{"n_layer": 12, "d_model": 192, "n_head": 2, "n_kv_head": 2, "head_dim": 96, "d_mlp": 768, "vocab_size": 4096, "activation": "gelu", "norm": "layernorm", "norm_place": "pre", "norm_eps": 1e-05, "positions": "learned", "qk_norm": false, "attn_scale": 0.102, "bias": "all", "tie_embeddings": true, "parallel_block": false, "init": "normal", "init_std_qkv": 0.0197, "init_std_o": 0.00402, "init_std_up": 0.0197, "init_std_down": 0.00402, "optimizer": "ademamix", "lr": 0.000317, "lr_mult_qkv": 0.4, "beta1": 0.9, "lr_head": 0.00648, "grad_clip": 1.0, "warmup_steps": 420, "schedule": "wsd", "decay_fraction": 0.825, "decay_shape": "pow", "final_lr_fraction": 0.02, "batch_tokens": [8192, 16384, 24576], "seq_len": 512, "doc_mask": true, "train_tokens": 179500000, "steps": 11194, "dataset": "wikipedia_en"}
MLP neurons of a small language model. Each row is named by its layer, matrix (up: input weights) and neuron, and shows model dimensions 48-143. Each number is 128 + 32 x the weight over its row's rms, rounded and kept within 0 to 255. Numbers have three digits each.
After each neuron's rows, "fires on" lists the tokens most often at its 100 highest values on Wikipedia text that the model never trained on.

L2.up457:094184168107064114198132105141090156102110129136111085117141130130111191092148130179146126098104111082110199092192177099134135226111130131158136104161104136121140091095186137147075139108140118157165192161093170153133137159130175147109170101144118174066123071139144164153113161146177085159
fires on: " from", "x", " ro", " where", "oot", " jud"

L2.up333:138098148175190179153121134110147138133088121147163060083143169159157157129153150166129096185093120145142192065153121083091113146126150100126137144092111174133126085177128129113116191141106134127118174116086116132138073133112120078130140067110148115129117135088074113134149193146153028188
fires on: " =", "tain", " attended", "por", " at", "iment"

L8.up704:058178073082129147085140207123138121165128113147110144157107122140129131150141158086101157114150137150095096139159101101144128141107152152153147128126149090108162120155112122069121145074111098092093164091072107121082086110162167130134098103153166123101138186086111080193126093168134114161
fires on: "ist", " Italian", " of", "ian", "om"

L2.up657:119090114173189137143147095149159103132114097123208044145140133143156123205062067097060109100137139177117125143102076180119153065115143125104137071102146162154064108132170112073119153204123156138136096100097039161137168132127146103162115128111163102096140123117087153126085178126130141133
fires on: " =", "\n", "==P"

L4.up409:110146114159119126120173101100119198096081120099111121100182110125134187146077129158111186128132092138118169125121125137169167135147183113087029097140090149122108118093128119160112152128122180056177177188162177133150136070105091182177096116161130137149117099133114114101162202133102168140
fires on: " United", " −", " n", " bel", " in)", " Length"

L2.up153:175107120100144139127144125142092103147135137149100167120073155151113107123100189165179110122133133136099121146143210133158156101150119174168148106133106142065172188125131114069132119153143109121091125105132173167115144080107070094162124158152202139114111161117114115142165124061169121135
fires on: " by", "out", " To", " she", "to", " Tim"

L8.up68:130150116163191096165159111066139089094107086211033144071122073066144144199138130081127143164159184096122139136129148094154132155111139079150126163140122087134137114160135142139136151107150125107135124138118152134128110170110119165090154149143089160114149119147172125134073118180095119093
fires on: " \"", ","

L5.up91:109126119187211133103129082140130112117139126118118115183157134073079156161134121121177099126127156150180048122142103080090130108149160175172145110142161149072144139138147184154131094152126156177117096150160103027107161159105136146185143136125130221124085090117104120123122126134158103059
fires on: " c", " C", " of"

L8.up234:105191099147093082137089184176089141122103114113136104191177109107129168191116115098123148038134142068163077116144126128129115123099116105151095119132206118177134154159178052103136109215139136123144148117130112142134124161126129148158148159106080106111131121180116172116148121140114118125
fires on: " K", "h", " Kh", "ah", " H", "K"

L2.up268:104100154079129165126088095096146141167116124100170189145184142082134050144147122122081121179126125130142095143058098153150112099126117099253132069165092076069154147123112196132125120114106147148135093121178105084132076122140124106137112114150091150137124125159184095169162092087134191094
fires on: " trad", " draw", "oc", "o", " because", " However,"

L2.up66:095153148098107190145114070066110181137157109148171120137161127137125125127199166173148131140147094129122156136141158092161068192087112181173199079115104111079179099104157170190149091112066138158109128120100165102160120113123126086149069079166121151072151160096121151190149124079151100094
fires on: "ance", " were", "=", "ive", " te", "ca"

L2.up342:128114080069155189131167142090140106135106133134174120187139173170161132175071213121170189098182114146145119108117089072066137146100173115176118162153100069140127038125133065110176123153074108114139124090089151167081031118150063109134093137096103110145092149076126144195111123119114101156
fires on: " Italian", " French", "ian", " Brazil", " Kore"

L6.up240:089099084156143151200183160097115135100114106153152113186172061162115137225120101125128122097116141123145084123140136119097167116122108081140088149158162129140133130206120094080100177126063160145098151062104164113124063140094154131094121107142119155105117177091116169154148149135085118131
fires on: "ent", "ie", " to", "y", "ine", "hen"

L5.up400:085087070180136135136140148113120173082091119107120170131161112078133185148101148088109168056156147146138107103111122130113111146066138130179177160167146129188101061183135143089103132157148167136119108108107104111096133162130140215149113098149131112087075184109156088134130132162131121163
fires on: " and", " of", ",", "y,", "ic,", " who"

L6.up710:151138133119149119105140112142081102091099122183118222146122126119102150089137166164216105084113116131128186053146081144132087116145118108160143151133170143103152172143140126126175172106176150169074143096085106100173139187091084151106154165186067117112091180125162115104208104098087119107
fires on: " by", "v", "-", "ly", "er"

L2.up23:117120099171209147119093127066149140129149121146145107141147124160166114170109064120036133153148141171148089145062098187136148050121130078071134092067133120105068137152128125104166142177116157082093119076119105076121143113113139126172071192147147075180142130100071108093131100124095135093
fires on: "ment", " =", "After", "==P", " Pri"

L4.up281:078114174121175095032156157072142092099162135141108166143132066115047154093105119105177113122081165044124104164080144143078055097148125144148157126167086131041177124146096135128184151150121117125099125094154152074144143142119109101109177099154107170160146111140146102138143146126127130091
fires on: "f", ";", " of"

L2.up620:108068111140125099172144130095156099096136121130106104140145128146133156068136139102143105105091160132143146174135048138061078149204105147117123150115052148091094085151173151114193107137125130173110083100110049199094153159127170097110127143118090147091181127121081204117111163125120173146
fires on: "p", " ch", "4", "i", "5", "3"

L4.up340:173134128146132120131204109123141117127127096105146129128158098165124150083126134084110125156223152093075101101081115174126069112058120165106108093138161127103103135156073045067074167200098137186088162093122103166105161139102094081075148159129139076095136126071128174155121113094157085085
fires on: "on", "or", "i.", "an", "ul", "u"

L8.up264:079115155144152152143138170120170118103112088160100145130106071121140172096136145120108158144179138115097145103162143087121155082108161017136108182189094118119090133143098128148129130117105132116104109127064227163125137121075109132129121173137128206153138128055128109145141128128131140121
fires on: "s", " the", " and", " or", ",", "'s"

L2.up248:104089053090127190086191117103168129124117159137076137136128131144138134174121146093148137094056168151149171135071130185078080138104107147122150158138139089146122132176110164185181113137116064125125132059108074126092098118150070144074154124151099152151064176087126105125144078115163180075
fires on: "end", "por", " popular", "fic", "id", " famil"

L2.up692:140081123121194146123181130101100132097158124149157106123135111121152154089045175064062143148143100092134136107166113123148107139125086095088215166140140094137129130106150053076110166136119109216165123107139127120117088115078090121102093123138101113164146141099111143255101136127141134109
fires on: "ment", " began", " collection", " Open", "..", " at"

L4.up441:144158161135160113139121173168126140109151140086099136132144103124110167099161097171166144044034122086095167108219162111098110160103123180165111155087179039141151091118169086148143162121138134097089159102129206156153118158120092090159140134162115130116091139163133153115145107167165133075
fires on: " |", "°N", " T", " Jul", " J"

L6.up132:132114138158109154170154138156098143110183127156146206130202088157109181118147090095087110122179152095094131132161081129087099074130137169137083109098112182154127103105094088119147107118090128145120205102169130176132151120056138145110102183130090090138123072088150144116127148128112088110
fires on: "on", "in", "n"

L5.up758:148123129091133076180150196115099140096101113133124111119117082093124112151174172092132167093146137092152135082117123115084137154184093093213156202124132171117151148138167138124146212116134101106126124118126146101119086127123090137108172119129086133133150126093121111134056040104135148080
fires on: " \"", " it", " he", " This", " not", " this"

L4.up748:194110144116108151198109151102142119153126113158149152137123120167108150173184162198120111139165128147120149151149137115130086105153083133183122143180135185112109146123099125134138157138125182069053112133111116125183164105133105083092137123153111145130079129171145161122163134102105120135
fires on: "ill", " rec", " family", "ferred", " enc", " acc"

L2.up407:144176150070106163178165048124136178121142142147118109111146168132125149164188161169153153080188124128101201093127148099103068212092164139167190134173114114105153136083146130150123093169169124191162119128105139156158139159132134100111139093169077147078121117112149149159100146131138070177
fires on: " ro", " were", " where", "ions", " hous", "bour"

L2.up319:130093112125136119159054131115145121089140130148122147084080099121097086133129135100138146095071113088140152173123053157109148163131066110162064112134065127108143185122129119123175109099096116122074151136137084104125150112129102085101107125123098097144066100160189202127176097108121165160
fires on: "est", "f", "ph", "d", "D"

L2.up224:131072120082135128135141093147157165148100120117162113115146163146105128118154121187121102135105122165117174055062152095135124190185120086195143127165088164131136143158158098062090214151157123137141157120139136149114055074119150129118164118140138169102154094085116083172151142095133139153
fires on: " Division", " League", "iment", "por", "aching", "ade"

L2.up572:113104091092139227117120069087142129147138094163113088146164147142192147229152171102058140133177151141124155147105119152111085099132094142157080104088112084072135094155159169170167118174112112167099106122124075090110110156133127128087052096154138134125098187111109054096153114124184163141
fires on: " after", "After", "uel", " until", " attended", " while"

L5.up368:172067111128124130116107137130061102097127195221098204124152109089066099125095128174131078084186128147096151061145109154177165139121087151113147153124121076106159179136153091109165134128157198136144127066121081100127102139102149063148150169118095106105059127138133105092187170163108125170
fires on: " was", " equ", "i-", "io", " Pro", "to"

L5.up116:207072147135138134167143158129098115176079152168174164170127110100134103116123086203169076065162190121169176136098110079167127152094119153119084142116133102145183181190090145134169092172096168125157123106152125108159162162110157073092141131119113129079161138130151126076111169146135132144
fires on: "e,", "-c", " ==", "is"

L6.up33:152163170169088135099107162106125196093116121165141110168141106068116147126130109082064124066135110075125079123158120083130097117072175144172098146210168090143175134145159120043126077119143129113131189114111162126167124165115123168148103122118054095147099118152129096166186121126133114118
fires on: " S", " O", " K", " s", " Th", "h"

L5.up603:128100129129165167150160135141162130102155145123159084100112065100138128113107175144124137094105135109098135153160044131098149074115056123110118080168142160140061177118144153111127071110134116133130118139104197151151142191103119093135205128087165085185137149111065089168171130144149098116
fires on: " a", "levision", " Epis", "ode:", " ", " film"

L2.up17:116076103151162137108132151117213150090079152116180056083121116093133109146153163170116118141115088166137172054121105069069094147146121127114146208120127133159139138165148099152096182134082152135117157113120093112126092092107100063118131078123106070108123099088064088131155163121095117164
fires on: " States", "oard", " Council", "por", "inc", "iment"

L8.up761:122096197150190141112147109153134181079124131163136092123120122111127162140132171120152139185136052177131050114119100158135138118133132186152179149164163133108159171106139148177166132121128175074156157102070213154123091082077159103143123135137137100162093130112136156133161159129104151133
fires on: "\"", " later", "”", " centur", "id"

L2.up584:139124077143143155116211182080075109158123135147103112143107099116103066100109171163100147158143123138141206134113107111139158141115131112090165171118085102152136140085132137119173163118094117115153117066148100135107068107104043137115145130163124166125119141096086145146066085168150137096
fires on: "ing", "ement", "ess"

L8.up588:117133118104140145135123140158043156070145094093126075138144119148166139183133133127146136094092135157082212107113110135122119175132058168089112072064179131143169181078166144121130135139135116152101149101077129173168091206114100096139094126098091118073082165139108135147070153159155136128
fires on: " |", "h", "°N", "k", "u", "i"

L4.up642:105156084127113134150117142122142120168119111162136103159093125159107186143101166142068123135143105128116170153084155118109190119108130107172158118146088128145131106096121129124127152187085165110109118137110136128133152082102103119110127109156062179119112139157140103106184195076165123103
fires on: " b", "stru", "te", "hed", " eng"

L4.up322:139172125128115141108165144106158165135111108121100152130158138110098160070107234090094127113110114127084169083226205063148119172115152152120157121083171095129164091109098130077115117102084142144107152108109121088108091143113093149146126098170108110040138161173170121129135101153097168078
fires on: " of", "/", "s)", "aying", "9"

L2.up699:140140144095122160079142116080062164121142127158124139130133133084077098101166216138146132129097146123149147094081136166113100189104135064186159162152064105080145090111115124150135153115079132132148079094098153115103023057130080123131082111140103163204163159116155151143139100118118180095
fires on: "ance", "ade", " A", "ement", "io"

L8.up681:113170176092142067118085100026130130057133075120106158145131121177122071115106156120177137166074196116160119153130065102089146181101084140134143167178096142140125151104127128088175138109091154136124161100134135096101142151120077101144148089191168087166131145099128120098149111161177094148
fires on: " f", "f", " F", "W", "p"

L6.up762:038127108165106105127116119145164187076149095137132092094119147116166175152144128101135108122167031127094081127111171142172110068175148137110134163084099143148114165064117142118126148094163201085168127157106150170103138145167104094144127143121137145172095148108154123180133181149100123126
fires on: "\"", " Website:", " later", " d"

L2.up277:107070102137173134073162110122157081119063134158183105154101089101145092128068158083079124141136140200165105138092087158115151121179121067097146141110160123175069115125112111077114136176101156115166085070108038156151133127154127142120112172123107108151102166105124134142140190121092113112
fires on: " is", " election", " Wh", "ford", "ry"

L4.up310:119126160157132145125173131102144135108106126162025100179178125136148125102156118130130119128144114168156095143046066095148118106130132146108124156133138108158121151118184153171125159150118057161100119086135080163114103089061165152114074139121157134083116186144090143133086137122091187082
fires on: "1", "4", "9", "0", "6", "3"

L4.up10:135145087162165109130132134151139141108098121170177107143111165152107110151144166112077113141184146123128120114127133126177022147074114128165116091137168110136105117144168176077136117121119156086100122139104106109140056092115086176130079095134071151048153145151169130135165122156069170144
fires on: " of"